From a checkpoint of a small transformer trained on Wikipedia: MLP 1152 tanh GELU.
MLP neurons of a small language model. Each row is named by its layer, matrix (up: input weights; down: output weights) and neuron, and shows model dimensions 80-207. Each number is 500 + 25 x the weight over its row's rms, rounded and kept within 0 to 999. Numbers have three digits each.
After each neuron's rows, "fires after" lists the tokens most often just before its 100 highest values on Wikipedia text that the model never trained on; "fires on" lists the tokens most often at its 100 highest values on Wikipedia text that the model never trained on.

L17.up1108:499457488524484494545510518510448495518484479470471444468514526505512572506520477459472462506538516501499468523490538519482466492466495533503485489455516436503496518489477484506460490495487462498482463474503512497523549490508534499484470540506543487488500511488512537507495519511474492474498524508487478533504484565505502526508456514561554466517525519488487512545503451480432481462522
L17.down1108:501472529510471510497508512516496451476499511527530475455504507518512500537478507508485492490463471519515471490484574513489505496530535501516539515497517507496482516479498500506497503504508512537502515540473483493486496503485539448492506517460521490532372515447483493534540537469488480489501452599486513478493520478533504470512475472536524461485515520470550478543547495488512506460531
fires after: " a", " the", " one", "1", " an"
fires on: " of", " most", " ", " all", " one"

L21.up786:539505521457524466515502495483526476458523479494503500497527515453523515513467511500493510526505507554518478474519485467506496528519504535487486505506509490483483484488497487506520495458543509478483504479495513480516487582501507455500497501501518466501511492539503465491549456527493515513538517516560489514427499475454482508484470484497486479485486462524524491466463423473501515527503
L21.down786:513523490482534494476553500550485525519511559508450480504472493532488521484517489510514545542504487501473515509525507529519501486541514507527488509510496492517497488468512484525496484497458507503495503512512530462484458434512487465457503473472512484493492506489554512548496526475523527497503487523487540499548524427521534503505502522493489510551490524486544503506520555486522500514495
fires after: " ", " the"
fires on: " |", "0", ":"

L17.up113:511469495519518473483516502478488568513460526491500501492487533458515515493514508474501505440464511529494498496502505483477466468487478499473481520454494510512508475478515469552461503495517495513484503518533507501525470526550513504481489526486513477531506508512514482488551483541532523521515497476471502492490500521523491512476505511492552491518506464514472471481495489527537467472524
L17.down113:474500499504478520512488500472482526511525480497494461460496475466467527487520473463502489530529467479524425533510505515545463504486526500463530467484486497485467492510510469503520500550521524487488469465518494512518553527471528460490516476517512537529535493503517450539517496533515541499512494449526548522506501478522496497527521453498495489511515493534528506492523520534476510523504
fires after: " |", ";"
fires on: " ", " and", " in"

L21.up705:479544534492556503505515546559516509489530496451502489501482500488527549511518455453465488505531523531469462523522507515466471454548510465489489526460520499461511519499483501493509444490506519495464507496544520508503515452510537480486487486493491528471533500463479492518465498516547509488478492514495487497461490519508518509527495462485518468520497492452471528485503518497521461564517
L21.down705:517536502507499498491522521506499491513537499522477498502485499507471493473489522528500521534471470487519532524564481505477499486494510494540490499521419489518504504503455538535493492491474510552498503456455502519517513513444458533554524510510503556472502519521504553503486487491485520486499464491515476506520443507450484537474443505521493481501555518528537528474497524504533550516520
fires after: "1", "2", "3", "4", "6", "5"
fires on: "7", "8", ",", "9", "-", "0"

L22.up790:478518507532498486544542517552521502535544503464504508484497488482487533498508504506546501474513482515509483459430459473449504516515510474492479504503504488512486476440564490491512461472508463516470515521482479501479476519478510483492481518523510476502487502485495451511504519496501524525469486502446497470495532496553508481513481455495508486565539471501510465510506465513481488506517
L22.down790:501503535502514530501503473508536489467500503536442473444492458480498512513518493503486495559500468492474508493528520474505479476474544518452490560503542526462492493505468519523520492502526517480513457521516470509498522481482496506502501498479496500516513512468482537514522515431510485518496472478495479497472511478517538502519521465504464495541506491495506518501489491497506489504504
fires after: " |", " W"
fires on: " "

L19.up549:486493486502504507542476493483494504469480516502482506487491531513511536464529487497531481478493524508500526472518527515481508533537501538451530497483519491540512532571498447487491480478484511523512513512479499532515466526496517476539509620536521507494501497504507517513473470525494436548480551500524503523503468487468487502513464497449498509468532477478500474481504514516451524499503
L19.down549:470481488529513503478495504495505471448478464509499534482483461496540508505533530475496547440442473535550487487523459548471498463514473492478511530466566530495511518503491455476477469480462492539517523502510510517481502495486516468524518524500440499498502525477510489514519472515493511480515528537532475522490472489483500504509471453483510532500508462446525542495497519515496539520498
fires after: " ", "2", "1", " April", "3"
fires on: "2", "1", " ", "4", "0", "5"

L19.up745:503495567498548488500549509509542514499513481527483497488558481522463500478533474547487496509536493475482506461494501542417486521486477466530538495515463475515489515552474522529476459504494542533490472481536511488489549500483518514497469524514499486521538495491453487447511509496470454501535521542513497469527492470527478477459528508487524490509512531461456493511490511480504460525511
L19.down745:489466493513482513480502543527486478518540494531541510488506511534479453520499518455471484552522504519502467504509532432561523538526553508544498509457493508506496522458513507540518558501516515539447497471477509485518529495490488494485471490497487549545479495530523506524473472500478492506483487514495468549492483513507503490505521505500466520485527485523538485478503495461479495489460
fires after: "8", "9", "7", " V"
fires on: "ot", "7", "9", "8", "v"

L17.up569:530483498478539526503496490521493476496483547520519488443531554462517520484460492494489499499501496508496471517511502497480477479465521510513501494479560497492501556482498486497512499448485497514510495513474502485493486475504496517511493539545527478508515505515497479541511513533492490494499492514463483467506488526511496497494456485495520522553523465542514463482478484539505501501570
L17.down569:491508541470469514507485494509492502500512510538492509511509550494511484484470517513535503519526517471496463490492539491501512466433551482497505520506532479497506542459541547457506494504519488523517529537507483522456518538501470471468494461481519507580521450477549478497443505489475546513511481499505505469499514482506492486494502457500463463525516479511463530507484494496539480567513
fires after: " |", " ", ";"
fires on: " ", " |", "1", "3"

L17.up468:514478496496478472488482502460519487468466497501480517444487515444509532517501512475505509474458487507493460494515454529511491476515500514472516523479502482519506474543502484534496530509502506539498509497499465430484502527490507529512482520522533484506522452512508456507495499586486531485513512503485476546514495528515472503487513489509531526572483484525541480493478486604438480459537
L17.down468:475476495521499563531508499535491504504452491484471491462515507473528487493471512494489491438492484523506480498457556521446434497507493480457518534491520570527514518479519505508483460481516522485443464501507492515495489503463506484531495484537515541502479501545491499507528477512511499485514506479460521503495517483523496477466493527496473494471423488519543523493489508520507506527522
fires after: " ", "3", "2"
fires on: "2", "4", "3", "1", "8"

L20.up754:483516520468465465518535524480547455506505494435500540430542487519477509519511530501505478500514522516521492501492507494478456511518483468480487488506529529510500518506509480505497483453501496513477500509505492461483474517503524498473489507476492448551500495509505472497500463497508411498519505518533468507518505500476503498505495458462560486516487491503514485531512467486509520521496
L20.down754:501459463503526547494521495499484503486472505506492447534487493498508519514512462495463490481479477475469444467464495492495495548523492493467501507473494470558514493515481503486478497508476469556534503496454505496494444529499525481499499530521496512478462481492514538472445518472432473503503488525488508509516521496537472493504489496478465476452532518499476462516498486505464505488523
fires after: "9", "0", "8", ",", "3", "4"
fires on: "9", "0", "s", "4", "1", "3"

L19.up910:455474481506541524559485532510552540469531491504534496494502525495486509470445491494514534482503483516481504554499496484518504520473468479486497516503518486479484535498496488487484475519496447495466537527529540527516505523498519489513481522470510543519512527503481515544501484510543492509486498496511443503453554543523481434483482469521508481470513524464520510481485514465537520485529
L19.down910:520487508493533500501524494550457482547493528498501552512523478528589496519495512505492479542461493499508472505537498499508497477499533506493498557505505466502497474477494556528479464500473468464570460484488473496517475515528542490519532467477545476498474490471513457485507483465492454516520513543517503496509518522588492511476496518501493513505544505524465517515517517444486500490529
fires after: ".", "9", "4", "6", "5", "8"
fires on: ")\n", "0", "1", " there", " There", " In"

L20.up327:489489493497541487508496494507508488501556495501502481517512501501477550474503520455472475476465496533486495512492479485490512496520505481531467540458505513504496484534504501528498508475511513510503536494505472502492462495443488469495501582492477476500506522518521487531516500532464465484509587485511505498522484540480503498498522468478519514514558488502515495449490461519461480473538
L20.down327:479518512503467537502495526517472468491529495495468504495516461523503492497528444477510498509498446494546510499490466518504549520479494517504508519475502500486483510515468514509454500487478493535480502490520502498476479483484530492498519492447496537498496479505488533476481466466499538488486480479559475477514444500532506507527481510519501479487558484506491526490487441493491572493508
fires after: " ", " |", " on", " April", " September", " July"
fires on: " ", "2", "1"

L17.up610:532477464534525483535482477498494496483515485496517480483508466499468554498490498469482496518491505520500496496498498462476474491478515486496517475500511464526505540514453513494519474484518474494486537506529507495490505503515517477473446507522552480496516518493500528452505572531503509469491503492497457495513485511496494514496458510514519487502484513554478474526477468458528481517511
L17.down610:491497511492523480526457516525536484462503504542440585494484507547493501496529465480478495483487469503508489511499490507507508489477507551556525501489523513456512518470494563531509437485522530461498464484543500465459537488496500533570530497532496486528499499510545482530526457470519511519495504502594457469501491499454503493524484459550482504513532458510513521507514483446516478521533
fires after: ",", " the", ")", " "
fires on: ",", " the", " and", " only", " "

L17.up827:564456510484501480515512537510524503459451493507509493507510435490535521494497505537489502518485499529456499513483502494473512484494477515496500504476522500536525484473521487533478490491503454523513520482520451485511491491524520488468410492522509503517511499528522454515492492550523507482504494492503487548490500520482495483516494491541500503544490475492510446494492468480487419505546
L17.down827:507523469497484534532481502505470506470521525501474487492494565463512501497505516496488475517445486480527504518494513519496522514478515494508456440531507509449494522507451468505505526463492540498455462501482479460482547573480506499497514484460466485511510506500524501476462493491510466513532491486488475521486470496506516440528496478467520513445486468485523532510497495490475498501508
fires after: " |", " ", "4", "%", "7", "1"
fires on: " ", " |", " had", "0"

L19.up88:480507476517508497529500507476538518520494496498477482483499519490533509443478477506521507451537448530464487515505502497511483491471505506541498490483529520521517490515510505529512458526485510507502523485469501519502508503507513500500485495471491541494515522496519484472543532498500495516498481504479463487493505482513478513514483535514528469505456493439478483471494473465491481508514
L19.down88:481504540500523499478507501522489503486547532484455541517530518526527483496508461515473484521499504482511546506536460455500487481507542518557469499506462539496525487489521508512500510515556516568472501491481451497521490497493534515453516483503521518497491480526496502538484540498481508494518490472497527487494488509501517532479490527521498544511485532532523541472508494485523510515514
fires after: "2", "–", "0", "1", " the", "-"
fires on: "1", "0", " an", "2"

L20.up776:537491466503507487483465530546511488471534539512507527480540493512454504490521470564506500503486509490488484466529547534497506518537516519469500519474542506508479533511513485503541513516508494533510531531487498486489487497472547507481501496514460499533487518508491477496490496466478459492510536526476490474488492544536500510518514485462503464487500512444520525554514475492473487476526
L20.down776:511531498497478506464512466446432501503467455470494502508471480527500529509497533477500500477497506514529520574497439504496523485537513521526500459505497521473525453535494509501495481475477494534506479457468535490466500467527489515502524462523501490480546489460519551472499481467519524485529478478516504530502480496479473561457514520486543572486470533509484515490492503486492518494465
fires after: "9", "0", ":", "8"
fires on: "8", "9", "0", "5", "6"

L17.up116:499490509528502489527501528450480506552480499488494511504467495451471529530508484480513505540531530534497502507476508500489461479521455524537505525512472465506512501513498500453510524501521469498490515461493492519494481472542496494418482473499521460483522478559477469512558509525523508531494497494514519478522501504496488498463477527507519501524497538519483480475499478521440509445556
L17.down116:468497463466479503517518478516468493474514487540458499498489438490490483500476501480492558512483503554515527564532473514502500479486511467493517509520532491488466507446482504499513493506515502494464445500533515446479492482463516534550521481509500499468446485516481461494473479478526501491504444518517466474482484495490531501525501483501493500451540460499546507455488499466507502519460
fires after: " ", " was", " ISBN", " in", " (", " became"
fires on: "1", " the", " ", " not", " New", " in"

L21.up501:504502528454496494494534503451505520481500543541524503481492454476511512495494477528506525516497471483463513498496523528524445464506498497462463512478506476489508463504543463477502487506534526528484510540496507481539483501474529501486512482498503490487489531483507490490510502474503465500510463561561469494503547510551469478501512490547461480510506485509466472543495470478478456500517
L21.down501:465474475527475536489500510528482485472504482521511516501509514501484540510520503483506464503446494485516509494506495497472499515467491518510506505479498467477475514490489510538525499459485463526479520512483494536456497471491526499496518496485488523511474509507495512484455504498511500468495478473454513547553482486481480522495490504473525493483452505471495534478502490526528489520526
fires after: "9", "8", "0"
fires on: "0", "7", "4", "2", "5", "3"

L22.up1111:505522482519451448546463478466497506483496512493475509455477484509459496542539469497507447482491491497497524536523499495512485530478453565506485490532574496484504492512485527471499521507490483523514521502516524490520501525499475477430497488466503535532498538486473554502483509479464508503517510513514481490504490511504480475444512503542518452486528517528479481496487420533470510480490
L22.down1111:515474495471518506510490467503480513488570510536559498533495516498493508479547570531518505493503465472512507479475440485520502480481537502547565487493516452494486520494470494497494460476492508528467521487517494504464452562539500497492482482499497513514545535494495497514454515517428496493506564489494495538507484501522470515473487520499513500485494534518470479504516480528525511516574
fires after: " ", "0", "–", "9", " (", "|"
fires on: "2", "1", "4"

L17.up727:522476472479475527514477500529491476514493474489487498506549485456470504536499501519504509488508503524513515505463489501503486497529439500514502500469491443523494537486547498468451520526548497505469483506488498512513516512485515553468477513501477495508508534514487534481510468482481491520515518486495469479493452531501522488498494494477493497474452479484485474535520459515514506510542
L17.down727:470505505509529494517501519499488494547488476507509472514451537519454500526533475515462486447495470558469474505544516546511494515532508547523480533497543507477521464510518513485536514485493529500513498483502549500508510481505500454519493491484496506481516521509524505514492514475495552472452484505495495507484511520483555523526512486537507464515505504488504542495487476464498521522492
fires after: " on", " for", " of", "On", " On", " under"
fires on: " ", " and", " or", " of", " the"

L19.up1026:543484540504476497532528528488466498480522489490504500486473491504512536497503494478533503501520503507481485547482498498502487590525471494484502526518495498493504527489523493483554531481518515516481489514514497518544475546524493466502441513497520504505500549522500493501542483544512516498507510486441494530486510488501448508502537505524519474479513509522506463549503480546458471482503
L19.down1026:503487517504512488486499487469491473503484511475493480490495528510524511479490460473501494476505555466513524478457551525486509508465518470489502501545490481516535512491518506469489509531491513518488491463506513484533442483484544535513522512484529479544466472467541529513460522483470473510498508491541515487440581476476485482498483483473494443526507479497483492502502477497516499526479
fires after: "0", "9", "ov"
fires on: "1", "2", "0", " (", "9"

L20.up661:506523495520517501508479536501491532498471501477455479481490505458423509503537459464504468501453494546451499500510507485513472539541487506503532512501497519491486467534496510488494488493503469517476518498435522488520477544590544497462481520497504468534541459494487478455534472481528524498495484528470498504523473515510469499504443499537480489482485519481489499509507482487496521519485
L20.down661:475497461508497505519543434513498471516509472486530492492519470540486477498436504497518465464527491464528514469485492549504488472480496507487453449516551512480531534465487483511506518511521527563500485500482497528468501498451486456554528482507532500502507489548543490516496509512513508500437517483548487530470538450505486487504511484470490476508492507465500536440509473519493463465504
fires after: " "
fires on: "2", "1", "-", "–"

L21.up403:510498524477486520506545526548472484491513494530496522528498482466527526528500550540503516491476522536514456481471507520496510512523496512499465477482515543495476526522535509509482489501493504506468456460451542472496451523476515514495540497546494498497495476516511455490529492484524477514482458514482511446499510509495513480534519461514509497478476490495483497512519484477523482505535
L21.down403:520523497489463505521540440482511528507506491499486479490424482491499498550491483538515498520501487523461529499489447493472468517486523495470501504517526516498472504519511429480484500526516527512502548467481495508505558508476484501510548472499505533492474520494477505490487481465530495493533522484516512464498517523483509464494522503520524499481524513544514504477510481596481498486464
fires after: " |", " as"
fires on: " ", " \""

L21.up110:504459497483502539567464514473517503501485501552510507480498513487466567544471462490493463486509518533452554484495514467497462554503476506520475475429511523466524547496504486530516505502528479492516509503452490499499548517522499549458480511456511480527490531475534516517502479509504511479528537493479483478524489470496495508511482487497487496525532449467487486521501466518478455503504
L21.down110:482524482515476433505535488491499511480506472515478519513485515466518501473469517502541531489481496504500451483512508489482479470519550511497520508527528466467504525528471505483511519489442513461522508518546516510491454516499543461521486512538465499543470486543505481497468516487503469506495501468503528456510475543484480474498521491490548479487446519441490484511528490480517500510484
fires after: " |", ";", " RV"
fires on: " ", " (", " RV", ";"

L20.up404:516482473473487484483520483489507497492471531524468528458461506541482499528494488502537510517550550546501491499503511514520432523501489586477470474478484499512492517486533536493533485540501461494503488508495539535560509527487527516469510503490486502480511506501457466525518528524502488564523460504477534524496517520506453510519558489495507468498493513548438455526508459537491444488501
L20.down404:490495507454502504493510506498490516478457470513521500522479505541509538483505497490468492515528503486522484532490507500514501489534482482472509491534539480529495538485468473495488503528519521456505495454507489455476491489546527466519465522537501498512502502484476500494478520473533495514518515488498486505532471500522488482471477502497531498546516478528503503505481515503548526505495
fires after: "0", "9", " ", ","
fires on: "2", "1", "9", "ac", "7", " of"

L22.up832:482513491471509485551504496518513525491521526487512513498465472514484500508508499495497464499492484517490459546518488469515521472447459498511496487502476505525411505525494451479470480519542493516514484489525498516495513503536500476521469478497489483501528532545492465467557484528556489503520469539522487448475504486506490461486469513512539458498522467520474493504477485494475481447545
L22.down832:518497483500512514521535493511465495479509485491435474521427476516538485498481503538531519531485498486518495452505492512400483481470498488481511536528489490528473518491513534516532455493500498514502533525504491502502495500485492490499531492494487515473495454514523523461486520466513496493505485453445572502532503473535507469479475488511473478505519520522483544498514490465470526559518
fires after: " ", " ("
fires on: "1"

L19.up973:552474488464468496518488531488520482472505481481472535473498483487458498513521522558518490494518503515494499514504461467503503502531494543568475469436566491495495499515504497504538480504477481529470487480475507457499480494544509534463498513518498494559503499539521488459506497531502488488482519510477483518509491498519513519510544474506525489520488486525465515487477461500489487562531
L19.down973:536500474448510553463505480509486485469512580457502530467563516519538535507497536468507493510476545463492491508485515473496486475500531525511527485492486504494504524436455505493497487510472506501491503506511532486526479509494513494468431504505508477562491481509515494485476525504480451497491474455478515456515530479464485504450491513483470531500528503510484509522494531510506534425512
fires after: ",", " ", "0", "5"
fires on: "0", "1", "2", "5", "4", "6"

L17.up840:522475497499542497529515533495517517423505523491478483469476479416515495509478466500506542496464454492492526509500530487501497473496498492484490506491509506450492480479502491507463505485487492510528479483489495511512467467451514493513452515501518469491525471521508477514501480522467530503505478513459489514508488503449460488503481507546545513522506476468494507477521528529468557472557
L17.down840:480491440467482547503502508466496510490492482488491485483525521490507490454475535511492490536517549483506467478504516500516480476506529518523571529502475514498526477499494506479530529489511507522472487485502495502537523528507514513471492561493521515508494528493508502466486485488477542499481509521526514458496475497519500502518543478497532525546505546466486521495485542537474514517450
fires after: " |", " ", ";", " d"
fires on: " ", "1", "0"

L19.up902:492509552503485480502504544493524549567486469526459509488489459506538540551528465494519459536538510536460495507460531484483505544513471492520437501511517505489501493535533496489535506468473501500492493467520530479561515512467469498470480507456502484465493552504498483533515495488519485514462489490467504494486513539539486525499541515543596508500485540498500492490513508503516429498519
L19.down902:517531487490508505494529468501474477461543493516520493525485498510461467466535454513504535489431469494557505553485471504512507482496519504494536542479482517475475490515484571488426454508499491490475499499555526483468492527509525514516507502518503504502475469543503473514495473543492484461528512490526480510498520492508526481523470504517498509451500459533519506449513502469484527558512
fires after: "8", "9", "0", "2", "7", "4"
fires on: "–", "0", "2", "3", "5", "4"

L20.up886:519521526460508491536497536556510499525513490503516484450533494460424494540500452525446483514498477532498416478516480492490475470506489517519473512510502514502466522517495474478495515462514496508510502490464505507507462534512505491510489531459516468500519503469483529476532498487512499488516500543472477515446534533511471469481497505513495456469556515507495484470495482477484530516512
L20.down886:498530511497514512485526520498476510485464507451491476484486527491534493448508522478535483512476507497499493561481519456489496509485458494529503497489487541508442455499502549508500522491520492557463530494435534561524504496534526479462490450554504511485453504486524462439456480519514493475498462476522508506475508458526497500491509516474459507531514494508525531514514489491500491501495
fires after: "9", "8"
fires on: "7", "2", "5", "4", "3", "9"

L22.up396:450526461554545518504495537444534492510490469499512469443492536474483502521537508474530503488491486519481505501508497505416474474464489493503502529478471546523474516555499489492504461513517451503551514499537475489518558501506508514533535517490489522492520474528507533468499446526511509491522475501503516461527486517474507486465513492503528489496528479506495479493485491480468502503532
L22.down396:482506473449484496492528461496457465478531521502514533510504466505489512469531469521508483533499511492531504477493536502536556530542498542477536477472525490520545527447481473502536514515562492549496489489492470513519463508487521485523478470549532492516464490519534490474463517510496462490492512535480523537487526515554487482501496490504467488512515521516495512504519455513514479505456
fires after: " ", "–", "1"
fires on: "1", "3", "9"

L10.up387:505494467507515490501498524497469522504524502490494500519517504450507543489531503497503492502481501501532490491497518486460497515521483507474512505496488491525455540555501464491530529448458510503534483497521507524524537513498538478444479519520491488500511504497526461470471468530494477504511543485485490524475531483514503511473535531493541521515541470491507507473489494521503447476536
L10.down387:492503517485527508505524476502496553510508485529522530497500523499484514490494478478481531510511537498522490495548486521506500504517541482490506483499523497529518453477478499492487500479501560449504526496506513534447520520537465497497532478498485473537484464528512449466501457538471516512496490540505529533473476497508505481476542469504502470464492459491503533501470546517485538538490
fires after: " |", "%", " were", "1"
fires on: " —", ",", " with", " had", " code"

L21.up1079:486499511501478509483500465523461484510495487516484472514522506510530572472547509533509526532481520468514494491510523502527496546547527507483509527460491462483520506498474495483506494534518527514522474495501476489495522501489548509525512555522494512569480500492505551487495474535457499497518493491559445489541495495488482492482504502531471473450517507490479501506490492512497503459518
L21.down1079:497479524489473515530487480477512437471519488454503528506547469496532482490513451472523474535451435472502492461487509499506470470470472518484498511500519520491530492471501464516493480531487479604522479539470529458547501455452529485484501490499466472477402489480500503514503500469528499473489467471493492490493504510498497483478515501502503500485490528496495492514508510455492483510515
fires after: " ", "1", "3", "2"
fires on: " |\n", "5", "8", "0", "4", "3"

L17.up814:521490470450505549515477535537512533512488520491539485487526495512482517475563494500477495516508513473483445490516540475478525484463512489508475522483545465512507489499493518498471525497525500521509507524480467481529528556479489472511478536460496528522534504501489504473476507507478503497500523547526490512547457528539490469482469473521491508506535535466500499543515529491490509522493
L17.down814:488491540526520521506522499536483462485482503505482479450510461500485537481488519467504541492459474484551509481488510450555504481479546477477484516497473485461474509472498456503501511528504484543511487525536480491490496494445506529512568493523499505520503508494509501469488499481571488504498504452511490490500515510509497506519473462477509511496483520475526551508479536480467492518506
fires after: "b", "7", "f", "2", "1"
fires on: "f", "8", "7", "1", "4", "oc"

L17.up198:508513500496458524541527505523469538504459521486500545469504509472445513499510486539491490505531492505483518512494589491449495494489484485501504474522522516535507475494499536517507496516510491520486483501501516512561503515455516488504492497498482498472512496525503486510501491496516479501510474538470495544496498521499476517484502459565500496508492499506513530590487502543506458467520
L17.down198:496498490531512518465501482500475500527535493474519524532484482465503465486521468513496459480486507485506491502469476490508495514540498531454511504485511515517459478513492520504527500470446492474516493478509499504489491524527508473503517525541497484501515550525535484508524490497497454423451501443473519508457516454497458511492504502482501528515489514435446520493450513489552520508507
fires after: "9", "4", "0", "2"
fires on: "6", "5", "4", "8", "9", "7"

L21.up985:480518491465519527517512550489534535496503491467497516456511508488497506493495492492498518508488477511435489497532489488459533502446492502480505418513503498502486550508489526469437468493509474517542508499507490531487498509512559495478501521488475498485504505464520533489527532509486530503518468521490483499515490494519474528436523518498535465482506500439491494486485488505517483488516
L21.down985:501508493468512493496457506457509493492550513487517513503485502506506529547498452484507477565537498476479506520505508490578510459458500500516497502487521453530504485436487481517472533474507511497494489505464472483498487486497506532507527521524503490483532491509498505534527485497526474498514459459456485509515516484468485486487444497494480505484533489537478509506477515508496485536575
fires after: " ", " (", ".", " the"
fires on: "1", "2", " high", ","

L20.up173:532510489535481495526468467477490483476493524485504528480518502474482502508499484546504475477477518508471474499517475439491496491474492503480524527483496500503481509548504501535452509517510510535492496528475423551562524510511504484524508586527532530485513509495493519474504474530448498501523551525483495516509483473471495462499473487489504486477481434503506480497490448500475501475519
L20.down173:496507509515495504527502492498470442450489466540479531510509500526524495492513504491490527492505470469529483490563499511520508455527500488478526531469503504500530535539499486482480501484485535579497502548496465448465505522478530438576500494510490530499459498491522494472472488452500520450498512510529501508517465531467496495493535492472536526459492470503519514542495489523491547522518
fires after: " ", "1", "2", "–", " April", " on"
fires on: "1", " ", "8", "5", "4"

L19.up254:502525542497536509509480509587412487479527462517479488507459512521511518541534498464514526536503456511484456493517499508403499551508507472513485493500473491524449505481486521491502446470507462519507489532529467501519515524496493501491463528481495466537486508505501508469556490506511509516506465538498497495489491500493495479472509457510506475475459511505557514541509483475549494517564
L19.down254:504493480479494516499485515475553483515502502474520505478508498516519507480447506480482519492451487506506481507546492486544479463493520497503483502487511522546537476498488521515494527550536513516512479496518514504491487491487523481552553471505489543515470466480513473510522537533497511515493548498494500525503441481522522501490455534480530511502495478536457506488491497487483523539465
fires after: " ", "9", ".", "8", "0", "-"
fires on: "8", "9", "7"

L21.up1075:479523446530489489561518505479500556482488481551483464434445519507527517484537464489575482505493537482438484467517574505461496512508457494523518471477517523515511497516530497500554503470466499526492483514470496477525528463473563496525475529505497507501491502510467485502508475498478497511499515525498488521516516494535492524488505520479507526501523511519513456486513486518470501505488
L21.down1075:506516492519492517507511495511497477537461506512453562492508508545456489486504501478487528518490545491512478506500546499517507549531503471540530513482481519516483464522476508551509495530521515550489552476514505472483461510471467483504488533528487509484476518504518513501460485512508464452486454481468526499485508435522493419482518492508509494486506484514493530477507490528460490533474
fires after: "0", "9", "|", " ", "."
fires on: " ", "0", "1", "9", "7"

L20.up158:496462493481437471509509537490490486521481549523535535459519514506513502482494485504519489492486504493474520471528553521503491473487534501503466530514519487457512495483516472475527488502515502555504527445457554465494477513502512480510499483487518508490471496481489477470516512515493478509517487552459524471506464497528520483464509505489546452516538556498476495511527514510459512486532
L20.down158:488501478524544515493520481507515520487527488470483475550461492521538491498523491482489528519518513515496476508451476475533476495539471454461535502475536484546491509523486522516489497494511500415502498481528447536501537508506514519480500548520526474454549487497502525523495483481501533505497502432523460488499557522487461491521485492497444526504504453530524508477414493492532492531461
fires after: "0", "9"
fires on: "0", "1", "2", "9", "7", "8"